From a checkpoint of a small transformer trained on Wikipedia: a variant of Adam for these matrices, 1419M tokens.
MLP neurons of a small language model. Each row is named by its layer, matrix (gate and up: input weights) and neuron, and shows model dimensions 512-575. Each number is 128 + 32 x the weight over its row's rms, rounded and kept within 0 to 255. A neuron's up and down rows have the sign that makes its largest values positive.
A block is one neuron, or neurons of one layer that tend to fire together. After each block is what it responds to, as a language model described it from the Wikipedia text at the highest values.

L6.gate494 [129 150 113  98 166 106 122 169 132 115  98 141  92 145 140  82 124  77 167  89 116 157 112 127 160  89 147 102 187  99  93 187 143 120  76 137  95 194 112 122 143  82 161 164 130 118 180 118 103 137 149  88 131  97 142 120 159 112 204 112 138 124  98 179]
L6.up494 [105 126 115 135 145 119 151 128 165 131 186 122 103  80 133  48 175 143 138 119  73 101 148 114 144  73  90 104 187 136  48 157 178 107 138 130 141 187 139 123 141  62 117 168 171 138 118  95 144 154 158 116 138 109 153 128 109 136 148 103 112 114 101 183]
L6.gate770 [117 111 128 169  90 177 104 159  91  95 115  79 163 175 132 114 111 136 134 115  83 193 126  97 138  90 161 119 141 111 118  89 138 138  93 129 136 160  58 135 130 105 130 145 180 156 124 161  91 162 105  55 131 135 127 113 137 177 109  96 130 185 105 110]
L6.up770 [155 145  83 165 126 131  71  57 137 130 127 122 111  92 116 108 125 121 134 123 129 155  95 143 142 120  95 168  68 146 135 150 157 157 142 181 101 103 112 126 105 129 173 112  90 117  80 160 155 121 135 128 163 136 138 142 150 189 150 152 143  74 156 127]
L6.gate1041 [169 114 119 124 108  80  73 129 179  82 134 124 119 113 164 125 121 104 178 125 108 158  99  34 116  95 152 118  90 181 138 129 156 136 158 105  78 127 116 133 140 133 143 111 110 153 116 145 197 158 121 135 104  73 193 109 191 150 127 125  56 178 144 116]
L6.up1041 [ 66 107 134 130 108  88 161 166 166 153 160 125 182 126 186  86 116 133 123 115 121 139 150  46 113 171 118 125 123 151 156 147 199 145 110 101 100 117 134 115 143 139 117 117 136 122 144 159 119 114 113 119 150 194 190 145  78  86 103 127 141 104 154  99]
L6.gate1285 [164 136 101 140 106 177 106 164  87  88 130 189 130 157 137 173 128 131 126 148  95 170 146 128 147 181 149  65 142 134 139 104 105 173  66 140  91 122 172 126  92  96 124 118  84  93 145 106 109 143 148 172 169 141 118 161 124 107 114  90 116 124 197 105]
L6.up1285 [168 186 177 115  71 141 126 137 155 180 145 158 162 124 131 120 163 101 132 146  86 141  87 164 129 149 152 153 111  84 141 123 138 130 134 143 109 101 205 162 134  47 134 139 146 137  96  93 110 139 170 120 125 137 117 127 125  93 166  94 145 140 156 112]
Description: Subject-ending tokens before verbs. Final token of a subject name or noun phrase just before its verb, often reviewers or characters, e.g. IndieWire, Rosie, Crawl.

L6.gate225 [136 127 153 151 173 102 137 161  47 115 110 140 128 144 192 149  58 192  96 151  83 187 127  87 156  63 190 112 134  60 109 107 141 167 175 143 102 107 122  24 140  92 123 162 174 126  96 133  99 119 115 172 163 113 135 158  77 107  59 173 142 175 111 164]
L6.up225 [128  95 165  71  59 170 109 127  64 102 101 156  99 145 148 121 136 136 124 112  93 129  99 109 115  92 131 187 181 114 142 152  97  95  92 168 152 168 143 122 109 171 134 185 146  70 128 155 193 151 126  72 165 156  95 108 146 127 124 150 104 161 151 157]
L6.gate752 [139 149 152 118 152 190 190  92 108 126 133 138 108 137 200 131  93 143 133  99  82 165 131 107 112 130 137 116 101 168  81 173 181  96 115 183 156 177 126 124 115  54 116 169 147 101 135  90 143  78 104 124  58 114 166 139  95 123 192 110 145 198 130 171]
L6.up752 [181  90  83 131 131 178 103 123 102 135  91  98 105 101 141 129  75 128 111  52 157 104 110 177 111 148 131 105  98 147  86 152 154  98  74 100 126 132 104 125 122  75 121 121  94 187 123 133 119  70 121 147  40 184 163 128 118 131 208  96  81 129 105 130]
L6.gate1059 [152 166  79 130 114 116 181 128 142 109 164  85 141 121  78 100  92  97 158 111 117 145 141 104  40 104 204 178 150 114 173 162 123  98  63 170  63 134 123 131  91 103 134  76 187 124 144 102 167  84 156 113  72  95 130 152 133 149 106 175 107 126  81 156]
L6.up1059 [135 136 117 104 107 111 146 155 111  78  88  77  97 128 146 134 169 101 104 130 181 157  89 144 149 132 183 156 155 107 165 118  92 122  62 109 136 132  98  78 134 132 129 115 143 102 158 152 150  94 134 127 160 148  95  95 147 101 123  83 153  90  73 104]
L6.gate1374 [107 155  80 149 106 141 120 143  86 136  95 116 130 148  88  95  82 129  94 151 154 147 134 121 161 134 108 157 152 138 124 110  94 125 181 133 148 164 147  62  85  79  57 139 160 191 162 152 113  58 164 119  84 188 200 150 155 123 120 130 123 146  97 130]
L6.up1374 [162 127 200 106 133 136  96 154 107  83 159 149 127  98 145 115 118 155  72  85 131 100 150 123 137 150  55  47 131 116 132 159 132 117 172 105 118 119 107 166 132 131 205 104  83 102  95 119 133 135 125 167 106 174 161  94  88  26 124 120 120 114 195 110]
Description: Personnel credit separators. Punctuation and connectors in musician/personnel credit lists (commas, dashes, "and" between instruments or roles, e.g. "sitar (6)," "bass, drums," "– engineer"), plus weaker "as a" before job titles.

L5.gate276 [108 126 198 124 121 175 141 102 164 112 116 135 132 124 169 166 147 131 127 158 124 143 110 133 164 158 166 103 154 122 145 147 179 180 131 124  97 106  62 164 119  93 154  81 123 146 128 135 121 161 131 175 117 128 128 122 144 129 106  96 152 103 121  98]
L5.up276 [188 123 120  98 119 200 137 113 137 180 163 149 143 158 157  96  97 121 142 147 161 163  81 148  86 107 121 120 134 153 110  87 207 145  79 103 148 155  79 217 114  71 122 159 163 116 134 107 167 104 122 134 106 149 177 126 166 116 152 154 138 107 122 148]
Description: Transitive main verbs. Main or transitive verbs, often only their final word piece, right after the subject and before the object, e.g. received, we-aves, tort-ures, raised.

L5.gate147 [175 226  61 105 129 116  92 113 155 112 142 138 170 138  88 151 103 139 139 126 150 133 135  93 114 140 107 163 127 105 132 168 190 150  90 165 143 120 101 141 159 136 145 142 132 137 109 155 122 161 169  81 112 167 143 189  68 104 135 163 163 122  82 128]
L5.up147 [145 104  91 139  96  88  98  95 118 135 158 160 106  87 143 157  84 161 151 134 121 152 163 112 128 143 144 152 116 120 124 168 161 120 148 186  85 118 153 112 152  76 194 152 145 140 100 106  61  82 183  81  83 209 140 135 174 133 126  95 136 106 153  92]
Description: Music terms and table fields. Instrument, genre and release words in music credits and lists (guitar, rhythm box, single, track, rock), plus parentheses and separators inside statistics tables.

L6.gate133 [152 135 112  95 116  84 138  88 135 139  44 111 129 165 171 152 157 141 146 142 115  80 105 121 113  92 137 104  81 125  62 107 164 137 115  58 159 107 170  92 163 143  91 142 105 120 131 158 189 159  88 152 127 114  90 146 121  79 160 141 132 111 111 121]
L6.up133 [151 158 118 137 149 104 161  93 127  84  97 115 114 133 169 169 151 167  79  75 141  83 137 137  97 138 129 139  92 172  98 152 107 173  93  97  21 180 102 213 113 126 152 156 182 112 149 154 118 107 158 108 157 117  90 132 130 128 171 157 196 141 121 127]
L6.gate272 [ 83 110 150  72 152 186 165 132 101 114 138 104 149  90 142 126  79 119  85  49 136  71  86 184  90  83 199 125  76 101 103 173  59 150 116 118 115 116 136 142 171 137 169 128 160 131 112  82 159 136 120 112 122  53 145 170  85  61 193  78 127 136 148 145]
L6.up272 [164 109 172  86 176 124  85 133 137 165 129 112 114 140 145 100 155 151  97 182 149 134 182 106 154  87 102 133 151 145  91  87 112 157 146 110 174  51 112  98 142  74 120  98  84 178  84 143 112 151 129 169 103  92 114 127 136  53 131 146 113 104  95 159]
L6.gate1013 [142 155 171  84 128 181 167 125 108 159 112 167 162 140 150 120 148 162 171 114 113 124 126  88 147 162  98  68  64 126  94 116 152 144 157 141 126 151 113 146 173  76 128 118 136 136 133 165 152 183 147 111 146  24 124 166 114  81 138 136 113  78 118  71]
L6.up1013 [125 155 145 129 119 188 124 180 161 196  57 172 136 193 137  79 171 175  91  84 121 131 115 113 117 159 119 141  85 162 121 208 146 164 134 105  79 162  92 139 193 126 138 117 182 116 147 123 153 128 126 150 105 131 102 188 102  25 114 158 159 114  58 105]
L6.gate1225 [ 96 164 142 130  77 150 117 143 150 127 184 207 127 156 125 135 123 136 158  66  94  86 161 102 113 134 157  91  82  91  61 139 120 130 129 111 130 162 161 135  80 138 128 138 136 143 164 125 111 132 142  75 112  83 123 103 136 109 153 135 132 166 113 128]
L6.up1225 [145 158  95 124 103 146 126 125 113 177 152 127 150 167 171  72 112 138 109 113 126  70 119  94 119  84 130 123 114 120 125  98 116 172 141 139 109 141 170 156 185 155 101 118 116 135 147 164 125 134 193  67 130  91 172 147 134 127 175 177 124 158  82 130]
Description: Main verb start after subject. The first piece of a finite main verb that follows its subject, often split as in w-ere, d-raws, emphas-ize, commemor-ate.

L7.gate298 [190  76 141  95 131 144 164 100 132 132  71 195 166 165 110 121 122 119 149 142 108 125 131 119  69 111 148  87 107 110  94 165  75 170 128 122 180 108 159 180 135 103 142 184 129  91 174 166  75  83  79  82 140 142 165 197  83 187 112 191 132  79 170 133]
L7.up298 [130 152 156 138 113 123 146  74 121 171 172 123 141 161 184 126 119 109 111 133  58 133 113 191  81 172 124 154 147  85 132 135  52 145  93 113 113 158 161 130 170 112 136  94 142 121 137 109 105 103 127 100 108 130 156 130 126 148 160  77 109 185 198  66]
L7.gate1595 [132 140  91  88 136  85 153 175 129  94  95 177 141  71 117  92  60  91 182 192  67 114  62 198 188 179 111 178  71 136 135 133 102 153 124  63 144 165 159 116 100 150 115 133  66 118 190 116 146 121  90 149 136 119  73 162 150 132 159 159 105 158 108 115]
L7.up1595 [105 142 103 122 152 184 110  60 162 121 199 192 154  57  81 184 180 143 120 136 111 112 131  95 158 148  69  98 129  97 169 172 159 159 118 194 106 118 131  65 140 140 158 139 195 118 170 185  84 154 109 133 112 138 125 167 120 131 100 110  82 151  68 128]
L7.gate1827 [150 103 140 141 109 141 136 114 142 139 179 113 117 120 124 148 106 154 135 168 170 170  99  71 121  88 115 115 170  91 162 118 100 123 138 182 138 145 147  97  88 101  69 167 130 126  57 116  79 118 100 126 185 117 108 141 151 145 198 124 125 116 140 188]
L7.up1827 [119  90 149 176  97 145  54  59 156 201 209 164 144 139 189 148 136 116 110 153  90  96 145 116 129 127  89  98 170 156 146 109 116 135 123 130 123 162  64 175  79  98 101 132 145 112 119 103 149 100 115 149 128 124 115  76  90 175 158 137 142 123 146 140]
L7.gate2007 [154 114 169 102  77 176 133 118 143 169 104 142 167 121 165 140 117  71  74  94 107 144 152  94  55 141 146 152  91 142 103 170  97 124 121 139 155 170 140 130  76 136 125 116  71 155 123 159 142 115  92  64  93 121  94 108 149 127 144 170 142 144 146 198]
L7.up2007 [102  82 114 111 107 136  79 117  53 202 112 189 176 194 178  92 159 107 121 143 126 175 102 148 119 206 115 102 120 148 135 148 139 105 102 116 120 159 126 156 131  98  40 136 108 120 119 153 129 143 122 175 158  96 121 125 146 152  96 182 128 131 129 172]
Description: Capital R name starts. An initial capital R (sometimes S or U) beginning a proper name, often after a list dash, pipe or "in", as in Ranji, Randeep, Rampur.

L6.gate129 [172 126 125  94 149 145 152  97 151 136 159 130 107 150 130 133 144 139 124  60 110 150  78 146 112 100 105 158 120 107 144 147 123 159 132 143 132 222 129 165 140 161 131 107 108 134 141 172  78 176 151 155  84 101 195  89  78  95 161 152 118 197  72 144]
L6.up129 [135 134 121  77 125 130 148 135 120 109  91 152 162 148 105 123  79 108  87 143 139 132 151 111 159  88 142 172 119 163 253 147 136 131 154 162 160 114 119 158  78  99 133 142 127 133 160 133 131 121 119  73 137 134 133 149 127 148 115  71 156 160  77 186]
L6.gate1675 [129 128 168 167 126 106 118 114 156 124 168 119 113 185 139  98 102 141 158 104 154  99 162 124 124  87 173 144 189 155  69 138 120 167 126 181 120 118 128 175  97 175 185 136 132 112 138  61 135 187 151 126 113 120 113 139 163  85 188 125 162 155 164 132]
L6.up1675 [132 139 164 101  99 138 150  71 102 167 142 130 100 138 151 129  97 128  96 114 149 107  85 118 125 101  94 123 115 180 195 138 111 104 126 165 166 156 133  80 122  74 161 135  62 119 162 125 160 105 127 170 179 155 153 127  81 145 173  89  75 128 138 181]
L6.gate1778 [103 169  97 134 139 127 135 157  85 102 131 137 136 141 126 105 122 129 130  94  93 153 139 148 160  91 177 218 104 170 140  94 121 155  64 123  57 115 121 179 107 149 103 120 167 163  81 152 131 118  80  80 135 109 134 126 109 120 160 150 106 138 162 153]
L6.up1778 [ 98 127  90 163 173 168  87 173 153 142 133 139 164 142 129 123 126 177 159  93 145 172 183  82 107 108  82 179  96 121 110 104 123 119 136 143 104  90 121 120 105 156 182 106 134 135 167 134 132 131 111 115 151  25  93  42 107 145 151 143 121 146 133 136]
L6.gate1986 [111 160  53 144 150 124 102 163 161 138 181 130 134 158 113 103 206 127  75 146 165  95 188 173 101 120  98  83 144 133 191 126 180 129 138 124 105 118 127 137 136 126 199 152 135 150 138  96 122  94 144 110 100 129 159 134 121 154 129 129 149 175 123 152]
L6.up1986 [169 137 107 133 135  98 161 137  99 152  77 158 105 202 121 143  91  84 116 116 122 117 133 184 159 141 139 152 110 129  83 153 147 145 137 103  98 141  69 161  82 145 112 127 106 170  79 166  72 153 173  79 134 160 101 100 125 204 117 175 154 165 130 142]
Description: Feature description onset. Adjectives and linking words that begin a physical feature description of an object or building, e.g. greenish, with a new, magnificent, has a.

L6.gate18 [122 135 108 166 153 126  81 125  42  72 134 114 142 136 177 183  97 118 162 114 154 161  76  87 117 121  82 137 105  83 165 133 115 191 169 103 185 158 172 109 102  84  64 118 135 129 150 173  81  62 148 129 140 100  85  93  83 130 106  85 107 101 126 118]
L6.up18 [105 152 137 160 136 207 193 144 140 167  90 141 113 134  62 116 174 152 148 116 111 143  87 123 118 145 120 168 133  60 128  73 118 145  59 101 108 118  91 180 127 151  98 124 101 100 160  65  72  96 146 156 118 124 128  94 123 137 193 103 203 152 145 167]
L6.gate705 [ 88  99 120 182  95 129 112 163  76 129  96 203 163 185 168 127 122 112 119 109 107  92 108 124 156 103 140 157 163  64 144  80 134 104 141  96 106 121  77 118 106  99  99 163 126 134 128 112  87  78 152 132 150 141 128 148 197 100 128 102 107 104 145 101]
L6.up705 [154 138  98 132 117 126 120 140 141  97 116 166 121 151  67 124  68  44 117 143 122 150 138  53 130 113 140 136 116  81 128  90 102 117 118  78 113 174 112 161 167 149 178 163 100 136 160 115 110 152 122  80 110  92  79 132 169  94 142 116  69 153 151 139]
L6.gate885 [166 119 153 137 152 158 136 110 187 106 107 177 196  87 205 143 125 159 133 137  86  57 138 140 146 135 100 133 155 108 132 146 138 150 139 154  89 124 124  99 107 125 128 161 167  78 179 147  81 128 155 153 104  67 123  99 136  94 128 145 137 182 125 137]
L6.up885 [122 121  73  77 106  82 123 139 121 131  91 190 153 152 143 124  89 157 114  92  74 147 134 162 102 156 152  96 161  76 164 127 144 149 178 131 109 152  73 111 149  81  85  98 114  81 113 137 134  93 127 137 140 151  96 133  83 120 122  71 142 115 135 101]
L6.gate1684 [126 120  80 166 155 116 130 120 149 163 130 140  87 148 135 132 179 108 147 139 111 144 166 144 161 141  55 111 163 128 151 137 160 137 144 102 152  42  71 176 138  89 139 167 131 184 126 120 154 109 172 100 143 125  81 101 157 128 105 139 135 139 108 153]
L6.up1684 [140 100 167 143 173 172 150 141 148 187 120 160 131 124  96 153  84 167 163 131 117 137  93 154 180 117 164 163 126 145 133 130  89 134 172 132 125 145 113 169 174 124 152 106 121 140 137 172 114  65 141  99 201  90 127 170  83 168 110 160  77 144 174 127]
Description: Start of proper names. The first piece of a name at the start of a list item, table cell or colon field, especially South Asian names, such as "- A|shwat", "| U|ttara", "Director: K|en".

L5.gate877 [179 156 109  83  61 184 109 154 137 125 169 181  78 160 121 105 133 114 156 135  73  57 116 130 115 123 122 122 157 110  33 133 131 117 116 130 158 169  87 141 172  95 117 156 131 155 162 135 148 151 143 143  87 102 108 138 150 176 155 156  88  99  82 140]
L5.up877 [140 142 126 145 112 131 161 115 126 109  84 104  54 124  60  75  90  64 132  82 153  84 155 105 212  87 139 110 153 121 127 144 147  91 162 150 175  90 110 174 154  97 122 170 137 190 114 109 121 138 139 112 107 102 125 100 112 172  98 103 112 157 129 151]
Description: Sentence-initial subject head. Final token of a noun phrase or name that begins a sentence as its subject, right before the verb, e.g. "The deal", "This dataset", "Elizabeth Warren".

L7.gate50 [146 105 154 122 125 141 102  72 132 104 115 134 105 115 109 121 110 177 160 147 138 141 114 159  73 101 127  94 156 153  86  65 163 170 116 136 146  81 154 123 159 155  87 173  99 102 150 142 166  96 126 155 117 172 142 171 161 111  62 182  92 127 144 158]
L7.up50 [113  94 166 165 106 135 107  89 150 130 144 140 155  91  94 168 144  82 105 141 127 189 180 122  88 125  96  84  56 137 171  87 185 136  76  62  77 107 156 184  98 148 132 172 148 155 160 124 134  95  84 166 127 106 105  77 147  97 150 103  91 135 174 118]
L7.gate70 [146  83 121 177 116 137 140 136 131 125 196 108 128  96 141 148  37 132 144 115 180 109 168 148 122 132 188 171 157 148  97 117  91 121 144  66 105 117 143 180 211 122  84 134 184 107 139 122 210 120 119 157 162 134 100  73 175 126 128 122 128 104  98 135]
L7.up70 [136  99 158 172 143 182 124 108 158 208 112  98 130  93 120 162 143 171 147 114 161 150  42 161 155 169 103 146 140 121  79  66 188 136 130  69  80 125 153 160 111 179 112 129 153 136 122  58 154 104 107 176  96  99  97 125 129 141 145 104 127 164 132 105]
L7.gate353 [ 98  96 117 143 132 150 169 125 140  70 114 147 127 166 114 108 164  94 168 140 141 165 119 132 180 129 152 127  64 166  97 122 155 118  84 163 151  52 191 142 126  62 142 164  92 141 134 163 134 190 114  78 137 111 151  65 143 131 156 111  73 168 132 139]
L7.up353 [ 86  94 151 109  89 152 127  86 125 102 148 157 101  88 171 154 148 119  70 166  92 131  78 174 214 147 118 149 144 108 121  84 124 193  89 151 139 163 158 103 132  58 111 167  78 125 131  96  83 178 147 149  94  87 101  86 145 111 181  88 152 169 140 129]
L7.gate390 [161 124 143 140 122 141 149 142 127 160 140 136  90 123 179  93 111  86 147 174 162 143  82 100  97 161  87  74  47 150 144 139 167 114 111 156 138 127  90 136  95 137 160 139 127 119 135 119 137 130 111 159 156  99 105 102 133  76 186 149 159  70 103 110]
L7.up390 [187 131 129 130 122 135 134 125 138 160  72  96  97 120 149 108  83 164 162 100 127  99  71 121  96 131 143 106 109 170 105 127 217  81  95 183 164 125 106 138 116  66 130 131  58 170 135 150 122 142 118 101 104 117 122 187 153 138 103 155 120 126 172 114]
Description: Transitive verb onsets. Main verbs, or the first pieces of split verbs, that begin a predicate and expect an object next, as in confirmed, carried, ext-rad-ite.

L7.gate193 [160 168 128 144  94 205 113 125 113 107  89 133 127 125 169 148 117 136 150 136 115 148 143 114 145 130 114 163 125 104 128 130 117 124  96 136 110 133 130 112 171 124 131 192  79 123 145  71 103 127 172 147 149 123  69 126 113 146 138 141 138 118 183 132]
L7.up193 [189 159 165 118 176 138 104 160 132 160 130 122 156 112 134 143 144 133 136 137 143 128  86 139 134 152 123 121  36 118 131 110 138 134 116 148 115 101 183  48 132 172 169  77 154 195 138 185 116  89 105  91 131 171 181 133 114 175 146 118 127  87 106  70]
L7.gate329 [183  85 138 132 135 102 152 101  94 189  99 151 126 161 153  75 107 112 118 135 139 125 120 115 108 147 217 104 139 167 153  70 150 161 154 158 157  92 123 145 125 134 133 149 228 151 106 100 153 129 173 157 163 135 130 124 150  85 158 134 113 162  83 109]
L7.up329 [148 148  62 154 135  94 124 122 117 117 115 126 112 157 108 140 102 171 181 171 172  83 146 134 153  76 161 107 138 111  94 169 117 103  48 185 108 114 121 127 170 138 108  94 183 120 129 172 145 113 166  79 153 159  77 136  90  90 122 176 124 140 121 157]
L7.gate345 [150 119 129 124 130 191 123 163 116 141  99 112 114 132 121 124  77 124 143 121 150 120 136 150 102  48 174 120 109 125 136 120 122 109 134  91 157 127 103 128 146 108 159 130 163  90 119 134 135 123 169 166 121 156 145 146  82  74 124 188  78 157 179 123]
L7.up345 [154 117 200 119 179  83  77 123 128  92 128 109 119 174 108  97  66 147 163 108  82  74 120 118 118 123 130 107 111 145  36 130 129 127 117  78 113  97  87 195 116 133 122 127 203 138 115 137 130 110 128 158 188 181 143 165  86 113  40 201 174  65 123 132]
L7.gate681 [134 116 113 171 144 184 159 193 114  90 126 131 101 150  67  57 160 149 123 167 157 131 191 170 108 117 144  98 104 135 118  95 147  87 104 194  86  87 114 111 140 193 123 161 160  69 108 117 144 140 129 171 142 119 130 172 178  99 118 185 172  58 132 135]
L7.up681 [119 162  65 109  88 118 117 118  92 130 166 126 137 120 140 134 133 115 113 132  73  97 125 169 159 115 160 136  94 115 182 138 118 121 142 177 139 128 111  75 167 159 128 158 110  98 114  87 194  98 161 134  95 141 185 100 143 171 102  58 139 129  61  96]
Description: List-field separators. Delimiters such as dashes, pipes, commas and parentheses closing a name or entry in credits lists, personnel sections and tables, e.g. "Gordon Dennis –", "Mashburn |"; sometimes scattered prose words.

L5.gate1631 [164 121  91 162 108 103  71  96 159 127 128 143  87 126 148 189 100  97 155 112 127  60 130  52 123 102 117 100 149  35 132 104 118 171 115 139 125 200  90 191 126 155 127 144 152 108 180 194 125 113 138  86 175  73  84 168 116 133  87 121 120 129  79 162]
L5.up1631 [119 188 141 145 175 106 180  92 109 104 133 106  97 165 132 124 106 130 134 126 114 139  95  85 162 111 167 192 149  72 144 109 135 134 131 137  99 157  66 117  97 142 179 103 105 135  96 130 126 170 151  58 127  98 126 111 129 143 125 164 171 149 128 134]
Description: Word-initial letter R. Capital R split off as the first piece of a name or title after "and", "of", "|", "-" or ":", as in Ray, Rio, Razia; weaker on S and on score or date digits.

L7.gate257 [111 158 171 170 114  90 102 175 103 110 134  87 109  95 137 131 125 115 120 160 133 117 141 150 142 148 164 101  97 112 130 126 184 101  88 134 109  86 155 120 100 160 137 118 111 197  89 137 114 119  54 124  95 147 135 131 155 172 118 120  67  72 136 105]
L7.up257 [116 121 102 100 143  77 140 119 141 178 173 124 135 157  71 144  98  90  75 115  88  89  90 158 153 138 173 169 138  87 152 177 144 129 142 127 125 130 178 124 109  91 143 142 129  94 100 220 138 130 136 127 125 128 130 123 192 131 166 115 164 144 150  77]
L7.gate427 [144 156  98 150 152 132 148  85 129 136  81 178 130  84 149 131 161  67 126 132  96 145 128 109 147 101  56 126 144 125 119 161 111 135 167 136 102 167 125 157 157 128 161 115  90 146  99 183 190 144 168 148 161  94  98 144 143 155 109 102 138 147 127 154]
L7.up427 [137 135 146 120 107 122 186 127 131 111 120 121 117 127 138 129  76 176 170 142 112  88  76 113 104 152 143 117 148 162 162 125 125 144 179 134 109 100 149 136  62 137  96 114 170 101 124 133 119 104 116 145 156  77 104 174 125 165 114 119 185 116 128 114]
L7.gate880 [150 178 129 133 147 116  70 138 129 121 176 174 106 128 110 132 141 136 149 159  57  93 192 118 131  81 127 128  94  82  86 177 147 110 175 102 209 111 164 104 175 129 123 121 100 180  85 175 142 203  93 147 115  88 163 123 174 157 101 103  66  89 203 154]
L7.up880 [141 138 180 151 143 115 114 136 134 140 146 133 170 161 164  83 142 119 143 177  64 139 118  86 122 126 115 147  93  90 147 173 137  91 129 144 150 142 145 146 112  78  76 127 110  82  99 185 136 123 101 134 135  86 105 126 127 103 170 154  83 127 199 121]
L7.gate2014 [149 167 166 120  39 199 146 108  97 155  72 197 170 115 117 164  71 107 202 137  46 133 102  80 116  65 119 163  97 102 119 124 110 133 180 140 146 123 129 153 108 150 157 123 132 124 125 152 131 170 122 131 123 103 144 115 144 180 165 119 108 163  97 132]
L7.up2014 [148  97 128  94 147 143 169 119 163 133 108 122  80 110 146 117  56 119 181 148 122 141  96 149 108 129  91 171 142  89 144 135 130 128 114 128 127 113 101  88 141 132 153 142 145 156  89 115 119 179 117 104 140 146 141 182 115 152 141 111 156 101 140 130]
Description: Sentence-subject endings. Final token of a sentence's subject right before its verb, mostly surname pieces in biographies (Pres-ley, Montc-alm, Mitchell), also was, they, committee.

L7.gate862 [125 125 105  79 167 148  56 125 104 103 108 139 126 155 110 139 108 152  94 111 133 110 132 113 114  93 138 149 107 125  56 151 154  81 108 189 147 157 108 145 120  94 127 115 171  88 149  70  74 115 121  98 101 151 105 148  91 108 115 105 183 159  67 157]
L7.up862 [ 95 190  89 190 165 132 136 105 155 104 126 143 158 172 159 104 129 136 182 182  98  83 130  94 161  94 164  89 100  98 142 107 130  79  67 164 153 132 111  68 131 163 155 140 112 145 227 142 123 111 129  60 105 146 156 143  80 132 150 132 115 110 146 147]
L7.gate1023 [210 117 153  64 114 140 150 137 121 158 132 141 201 172 161 153 103 208 113 102 129 156 119 144 133 142 153 105 112 103  71 117 137 141 135 115 112 112 112 148 143 160  99 150  81 108 126 140 159 192 107  73  99 115  76 108 144 129 145 134  97 165 174 213]
L7.up1023 [154 163 148 127 169 149 193  93  79 116 142  78  92 144 102 159 152 145 135 138 122 119 121 119 129 141 125 113 194 187 120 134 111  39 167 150 107  76  94 181 137 119  67 144 130 125 142 154 132  78  52  67 117 100 148 122 101 123 124 101 100 136 172 167]
L7.gate1226 [148  69 106  90 179 110 156 158 155 167 171 153 222 137 174 107  93 136 140 139 171 121 184 106  86  96 121 141 126 157 131 194 180 113 121 174 117 156  88 100 127 134 170 146 170  75 145 132 132 196 105 162  80 102 129 114  80 138 106 149 130 151 150 155]
L7.up1226 [207  36 154  96 134 136 127 118  77 189 105 104 143 154 146 124 168 124 100 178  99 155 127 111 109  72 140 166  72  85 105 141 119  46  68 150 155 151 133 137 114 115 166 118 137 122 102  82 114 144 113  85 144  67 182 125 145 108 116 177 111 144 117 122]
L7.gate1267 [187 127 133 132  83 188 147 117 117 107 123 107  83 150 141 134 152 110 129  88 117  61 173 100 125 119 137 135 113  96  88 178 118 103 108 129 141 194  73 167 143 127 120 200 106 167 155 138 136 151 100 107  88 142  96 109 128 167 153 138 128 100  98 158]
L7.up1267 [108 132 169  97 146  53  75 108  77  98 121  73 135 102  81  62 145  83 129  64 114 141 203 122 145 175 215 145 141 120 129 159 130 155 155 114  88 170 103 156 160  92  59 132 187 174 114 118 152 177 119 141 159 154 139 177 177 166 129 158 107 100 148 172]
Description: Prenominal adjectives and fragments. Adjectives or word-start fragments inside a noun phrase before its head noun, often after "with a", "has a", "of", as in ominous (score), friendly (face), f(ont).

L5.gate483 [156 169  73 175 116 168  91 177 103 158  97 184 104 153 113 116 138 151 107 116  83 152 174 127 113 135 138 155 120 139 164 136  86  94 103 151 135  97 125 151 175 167 135 141  91 134 128 115 132 151 134 115 111 168 129 136 104 122  97 136 132 125 144 140]
L5.up483 [196 158 165 186 112 131 123 120 122 146 162 150 149 156  58 127  82 167 141  73 135 144 157  31 126 127 186 157 131 129  77 146  79 148  96 184  72 104 135 171 172 154 153  91 120 160 145 137 143 137 117 157 115 119 148  80  76 122 130 197 148 114 103 115]
Description: Attribute slot after has/with. Determiners and adjectives opening the noun phrase that states a property, usually after has a, with a or possessive its/their, e.g. with a different, has a draft, its focus.